config = dict(
    num_hidden_layers=13,
    hidden_size=256,
    num_attention_heads=8,
    num_key_value_heads=8,
    head_dim=32,
    intermediate_size=704,
    vocab_size=514,
    hidden_act='swiglu',
    norm='rmsnorm',
    norm_place='pre',
    norm_eps=1e-06,
    positions='learned+rope',
    rope_theta=10000.0,
    rope_fraction=1.0,
    qk_norm=False,
    attn_scale=0.177,
    bias='none',
    tie_word_embeddings=False,
    parallel_block=False,
    init='trunc',
    init_std_qkv=0.0297,
    init_std_o=0.00583,
    init_std_up=0.0297,
    init_std_down=0.00351,
    optimizer='muon_variant',
    learning_rate=0.00992,
    beta1=0.9,
    weight_decay=0.02,
    lr_head=0.00492,
    warmup_steps=200,
    schedule='wsd',
    decay_fraction=0.735,
    decay_shape='pow',
    final_lr_fraction=0.05,
    batch_tokens=[32768, 65536, 131072],
    max_seq_len=1024,
    doc_mask=True,
    train_tokens=384800000,
    max_steps=5535,
    dataset='wikipedia_en',
)
MLP neurons of a small language model. Each row is named by its layer, matrix (gate and up: input weights) and neuron, and shows model dimensions 80-175. Each number is 128 + 24 x the weight over its row's rms, rounded and kept within 0 to 255. Numbers have three digits each. A neuron's up and down rows have the sign that makes its largest values positive.
After each neuron's rows, "fires after" lists the tokens most often just before its 100 highest values on Wikipedia text that the model never trained on; "fires in" lists the words (lower case) most often at its 100 highest values on Wikipedia text that the model never trained on.

L3.gate635:112119123113107103077132140133128094135127183140102139157118107106133128093114175143137098177120123131052146140156131142138099121149133135113078137143131079149109150093130127126129085169165167163120157122113122133154173098134132118146120115139145107152134126130157166116129108082101110150
L3.up635:100142145107136096076078151119126105123141186131148161138125097152120133102172131114121130160150068090112143129096152114115109094136136123098107126142146110100073155124129140134111089121181120156119127103104139151138174165121163126122143110143134101166124096118155153144131126139129139138
fires after: ".", "I", "g"
fires in: "in", "international"

L5.gate193:162115084159134121107089129133119132123103141162147154138156121107118133106092131156137111129155180150102107115078169114138134113123100115122114136132116184113080085157119146111162128108106164117126085109126124107181121156076155098142077134120161133094136101115130116131122158109122130119
L5.up193:123112097137133115121075145153123132151121159120146182133164115159092100075168114144127148169094113094100133123108152125096145097135109122162098125120105177124150110139128098088141106145135145094128178118119110091099121126100166152139119110106155095077117150117106104119140139114132099140
fires after: " U", " H", " it", "at", "a", " I"
fires in: "s", "us", "his", "its", "states", "terrausd"

L5.gate8:163169146139139127183114141156084121148130101153120114109127131086102106083125102152084142109129137142109126135192142172110089131125145166118122165148123119121130136079146108158095118149146138099121140171139094124087156166143111087160126110104086122110136156142066104078128143137121126154
L5.up8:159148117118101079167127154132110113091112146156130133151101153097111127099127148156119112125120111123159122136144148148114101161127134135121115183131123106097125154098121141148082101141117160125155129164157115116093199157133127064108123104097097126118153130104118152130134140153118155138
fires after: "ec", " be", "om", "s", "al"
fires in: "became", "being", "also", "become", "becomes"

L5.gate604:098095164121155129140100185124150153147074134154115115123146131122095115073146118097126098141132108115119144156111085160168109179188156120113124108151160161139095097140133159109121097162098153119144157121112115172121127092154149151122077099136127095132143107128135136105133117157171137096
L5.up604:148116148135156116111106128126128104109099116106155152057121107145119101098093142166139109151125169147116165102092121139122113129183084095116113168132122176113110109087115100105150125128134161085105113103125111138099124124166181175122133145116142124116133081132172128147141127120146111129
fires after: " ", " H", " m"
fires in: "her", "his", "my"

L3.gate174:150166118125148094133173125094094149123131119111124102135111168126145107124108132153090133135096106140134107098137136117126151066130127132115121167160127141126158175109109145123150126115146123147135113157141163104088124135120149110126160147108145121163128118088146161147186116111086146142
L3.up174:107098138107160126123108154119130078162149103188127096125149130094130123130132112133119114131120134120109143106108111121148134132144125107136120143121124184078105143167136112084118150162145139164159131152151121149125120123119112131147148107125131089154126098125151133132161102112097130129
fires after: "I", ".", " F"
fires in: "in", "final", "international"

L10.gate520:126181127105117050103162116143129145137166132119167080106086113137105118114168105110103130134129122157127142164100104135145105147157122144146122126106161135115120103138095125117104136088095119126153164161145057121094103142105115169132132137159133166138108139134117153159154140149145168125
L10.up520:121104110102130129096133090110113134157128094144102159129118092136161103114120146122129175112115111103089164096106047117130128119197141119169151156069104153089156117139101133109112175137122161083145165104161118112106116099125119172110147139084180092174129119143105085149149121137128123123
fires after: " t", " T", " O", "d"
fires in: "two", "october"

L3.gate287:099125166121110124161153074149117160147131157104118113109136131103128129157104113110083107115105080086138123101132108138174163124070141141153142129145179111148109137161146140086131094126163106144129125122078109114121131114123159136158121129126131127126122138125135097113154120152123123104
L3.up287:099135123111117151094136124126103100114107121108134133113135140090111103128107112132113111184093113083103098142145209123178155147085133160123113090150094090146136137095169152135133108114140128123106140154147191107126120112173114127146173114159119144126151120130142164128086147121128109157
fires after: " b", " B", "b", " o", "ou"
fires in: "both", "old", "boston", "described", "bad", "body"

L6.gate519:106100107106101127117148100118113124141143127122118083109135139150149125087112130148128075137158154129130116160162197164099152123146169088169130149129132128094087135110106157148142144142115081142104165152161138174165102106134135136149122123116131126088148114154114150132159128128112128146
L6.up519:130156149087131132077144155118115063089105093116166086127109105124092142116121115136137127119163111124106168138130136139144112133123160137136130122119130086141164116100140171142104141121139133091117095159181107110168154129167151154112166115127139158088143137117153153122107124152141111141
fires after: "ou", "e", "he", "i", "us", " g"
fires in: "however", "although", "while", "where", "though", "because"

L5.gate703:112145113140145167146126148161094129187097113174123068157092153128140139166177105151130092110119116104158141115111101120142137106124142128136121103138113122087092136120070132112126134126080132159100146122167069144131143159143116177161124137127121120104168111103113130138137151157142152164
L5.up703:160122138125094159125154140118117104150131151116166105085092092131136140146111137116139155178173113149150096093090134125083127127066078115102143139077112127136133161124109129117106167140179161111106104130120109104108131095110110127123120141125135157115082100131129127164136139152105114111
fires after: "iv", "ed", "ot", "v", "it", "ro"
fires in: "total", "medal", "festival", "involved", "hospital"

L5.gate125:143121121130134136097106143147153115128133151145123122104138153136125129147128144155144115175147074145122142129127180140147131123156149079158092135130099085110129139137146132115127135101079136148128103135131120141130122117161141115142109166137140117096115127144145157095134133156132116135
L5.up125:124075122077087128140148137128134107112086118135154095170095142102151153095107131167152159155122099126155163130094139122140101112143159104150174156119143136117098143116118103130136098152132132148109149152127098117130117094143118100139113081136141105090138172139106165122093150137160145183
fires after: "i", "he", " w", "ou", " st"
fires in: "where", "while", "although", "when"

L2.gate654:141128138133174121134098118173136113136154115111147142145130134151105151116130076099089138129083118141099122138096115116132189109149089131124102112153168128120097125152121171098149177107179143144114110135141143115115137132108165128124111166176106116135158115136159156154115095111130118156
L2.up654:090113106130130173135088172145092133140146115128162172112082153145127145040129162130172159115120116127132131146110134107201136107150117143147103094164126141070146105129134140153125159137133125135129147150121070129142139076117153149137149107089163087092119153144136144140089114145118168130
fires after: ".", "I", " \"", " B"
fires in: "in", "s", "international"

L5.gate319:139120155069098082083157169109118102117101111171147165141132088122130137085112137111118157137130124143108161131087106130159116155146114160133194118137112137137129107129130102164076092145094125134107148117139135133071140163126147125090113116108102122097118109172127132112128123132108185140
L5.up319:123175173119080124114151144123106125133081090089140156141154127124143105121130124157123150105147144127084075105138125173112152130089092191094107136086154133115127162080135103170077114111097117089112132170182128127093133088113113098103105111139125144141131093166116117152157139131150149155
fires after: " be", "s", "al", "ot", "g"
fires in: "been", "also", "now", "both", "began", "originally"

L2.gate290:112107127140185166145095148120140132184121099121135144110105132119153144125144145108117119052140121116135111137137111133114097153135070119137137104099098110135160128129126103147130105099084136127113116131133110161139151100084150083132111137118156083122124114137127119112120137075086101120
L2.up290:141120130132151132120111136110143126122169147093140107128140157087129113119119137132130098145135192156129096105136133125096119150112132127117075166105151159121165119137133124127130149129123122100126090130118162117131155123125168093100164137143128113167148096139119131157118154108096120145
fires after: "19"
fires in: "1999", "1990", "1998", "1996", "1992", "1997"

L5.gate199:129105121160105113143144106104123114160143124083161109106133142085147092082132120114138088110137145119101100118128126204179089095113137133125142160136148097170137116130115123120123142087116105125165120145166123124100156084133139164115131077101095136151121123168146123100109145144129147106
L5.up199:114123143156100173111150161158123120088138117135089102117135106078102101131123121133104149121063112114143110108164121177117125122127156127164109101152186090154139167174146152128142099167135111117119160142116109119122115104086087122142136080114120143130120162134132125153086112147143097130
fires after: " o", "ed", "oun", " b", "b"
fires in: "other", "medal", "medalist", "others"

L2.gate10:182123128143118085118109141101111125144105133112109124123120069159107121148094116151122132130123152110126192133152135097106149092147141124154138150100130146108128142109135095082074128081098165180132103103171119121108157097116123154130135171162147116145092133097154103135094145120101124165
L2.up10:158127145148135091115122172114128117141123112107111100100123082150108140157104119122142127142130161120121171130151131107091153092144131127149126152102150153091129150117162096096088152092100162162134110096170132107103153104123135166138134183175144123148077115091168114125094130126109123145
fires after: "o", "t", " m", "ec", "ov", "m"
fires in: "october", "september", "member", "december", "november"

L5.gate129:131173136117107080094130184096122144108158091149118139148159160119092079178121133122177135169136126097102191182146130125136114100129103173123130141080109159141121137140119126100115119124138095128118139136170104123128106138130135122125113146117135084143131116119143098134113136145146136131
L5.up129:111147143152151116113140095106125079115130152086119115132091115126137126120124156130071149113095159107158093124120125098139193101124080104118150138125140144129127097099077145091182150129145160145142144125146128126137133110101098155123132138122128132136144152111124126106114110131087145104
fires after: "u", "g", "p", " O", "r"
fires in: "july", "august", "october", "olympic", "opera"

L6.gate318:148094144138166106090115129103143082099138127146141161108136103097145096130174157134144130152123163091128109113141100096106132113106139137145122129133115172117133100130144133117128122144130146112136103112086111142151124113120145154113084097142125085114071138109181125132081135134151116107
L6.up318:156105124114124123098140088105161121167107143121103129097118112148115095120155107131181158130130135107090104206139116126094122127127144130121113136100137093135081171125126126125132141122120127142090167135121141139139122106132138129130096127079135117138079110081131119101159122135109108125
fires after: "ec", "g", "r", "ct", "ov", "o"
fires in: "october", "december", "august", "april", "november"

L3.gate140:148166125117159097153121130100125067104125133138129165097153122173105158161142119133135123129138113086113164128116147147136121145127121163173152120148100149138112130136174119087133155171173118136156105135132149118118153124118152117109156119148124128156159138121133129110119128127170161151
L3.up140:136142141108158183086082122123166116116129139136185138088138115155129174116092144108166126158101133096095111140107166138136142115097148140155164132150110147118133131106131158095118142129126115075116131133158104134159183146128102156127182086123165118161165095115106098077075123128140111164
fires after: " m", " b", " M", " B", "m"
fires in: "made", "madonna", "mother", "both", "bad", "make"

L8.gate161:071107142116143146113130102151098114111099107134142103122128112146136132186107116089090073153164128111097119131125129105155105188137121157108159135129130127133087153135114101139136107110134120127127155124151123119110088169137110108106104142161166094114108131117127124114151094117141139131
L8.up161:137116132142082089132159141135149094108129151125079156092116118151101154172184158123172142143138180140139154108133155108109137146148142146113121109118096102180095143130124137102146100142122156071129157118160154128139134111185113125140107102132168174072140104083116143152130133119138176121
fires after: "it", "c", "p", "v", "iv", "is"
fires in: "united", "launched", "university"

L5.gate200:136119154106102093132129129104092170166122158140113110150133091092130108139160128156099149120127138152099104102147148115147162089110115147156157147135102115157165098153111113097107090145086093125086128114113090128117156142155142120097107154127134097086129130140150123111121104138110149078
L5.up200:151133129083139106156124103162082090182102168135119104153128115146114130154159107106148094139129155159150159134098097148139134123114149124134136147156091113094140168153113118138114167133074139131129148130138179142139119195152174103110173120100142140084162122123110156121097130130097136114
fires after: " re", "t", "in", " n", " v", " ex"
fires in: "until", "since", "received", "near", "receiving"

L3.gate573:138132113121134085140144143088141137123125095114122133106108136106155139160140140141099149130086118100113101096112109113161123125137134102156161126093150115109094113139146109172160131122133172099136148161139128128146198121112118115091153130166102155138093141134087100099169097114141108109
L3.up573:148119120140140139134158145119167107163117107134154135111114155122158126116140131113101132115109112112111135119082103128127125101145167132152112102113100118106130100087122128139169148145094162114142159144132102102159144125119162093105163118086185123102107142140135150141123097143108119104
fires after: " h", " H", "l", " l"
fires in: "high", "highlighted", "light", "highway", "right"

L5.gate694:159141109089137128112082086122084110184097109116108081141126079144132149142142116119126115129121144124108122165126137118151148097111129084168123122149146147147144129151154086140124144133129124147145170144138174163097136126167123112131101119130155144122101128143117167113091118143133089108
L5.up694:152114126127145122150161119170139126144105134136120114125089118153135136086140151119140125143130085084103108132169165110124114111117146116169121151159085111128154109130128122087103111109168110167166111104100097084125129123161144135137142121141139155101137104134117156109145139135170111098
fires after: "t", "e", "ou", " H", "in", "er"
fires in: "however", "until", "although", "since", "considered", "appointed"

L2.gate514:192151113162168107113137113119089088098168132097154153172186136140118156107094112131131161138058117152138100093059130120139167119100092131150171141165117153121145137154124138145125144125161108102105105108130144131146156108146094125126163164094123112132147104139121159137120118173086168134
L2.up514:178111145134137120106112105107099125136160122064151107163168109172142145080106116100100183134072107156135083080101097121134152132164112121123135132127151155117153142112111109161106142106146120138139127115121152142133150125118100131133195137091111149130120134114157158166091125144112110162
fires after: "I", " p", " P"
fires in: "in", "previous", "previously", "preliminary"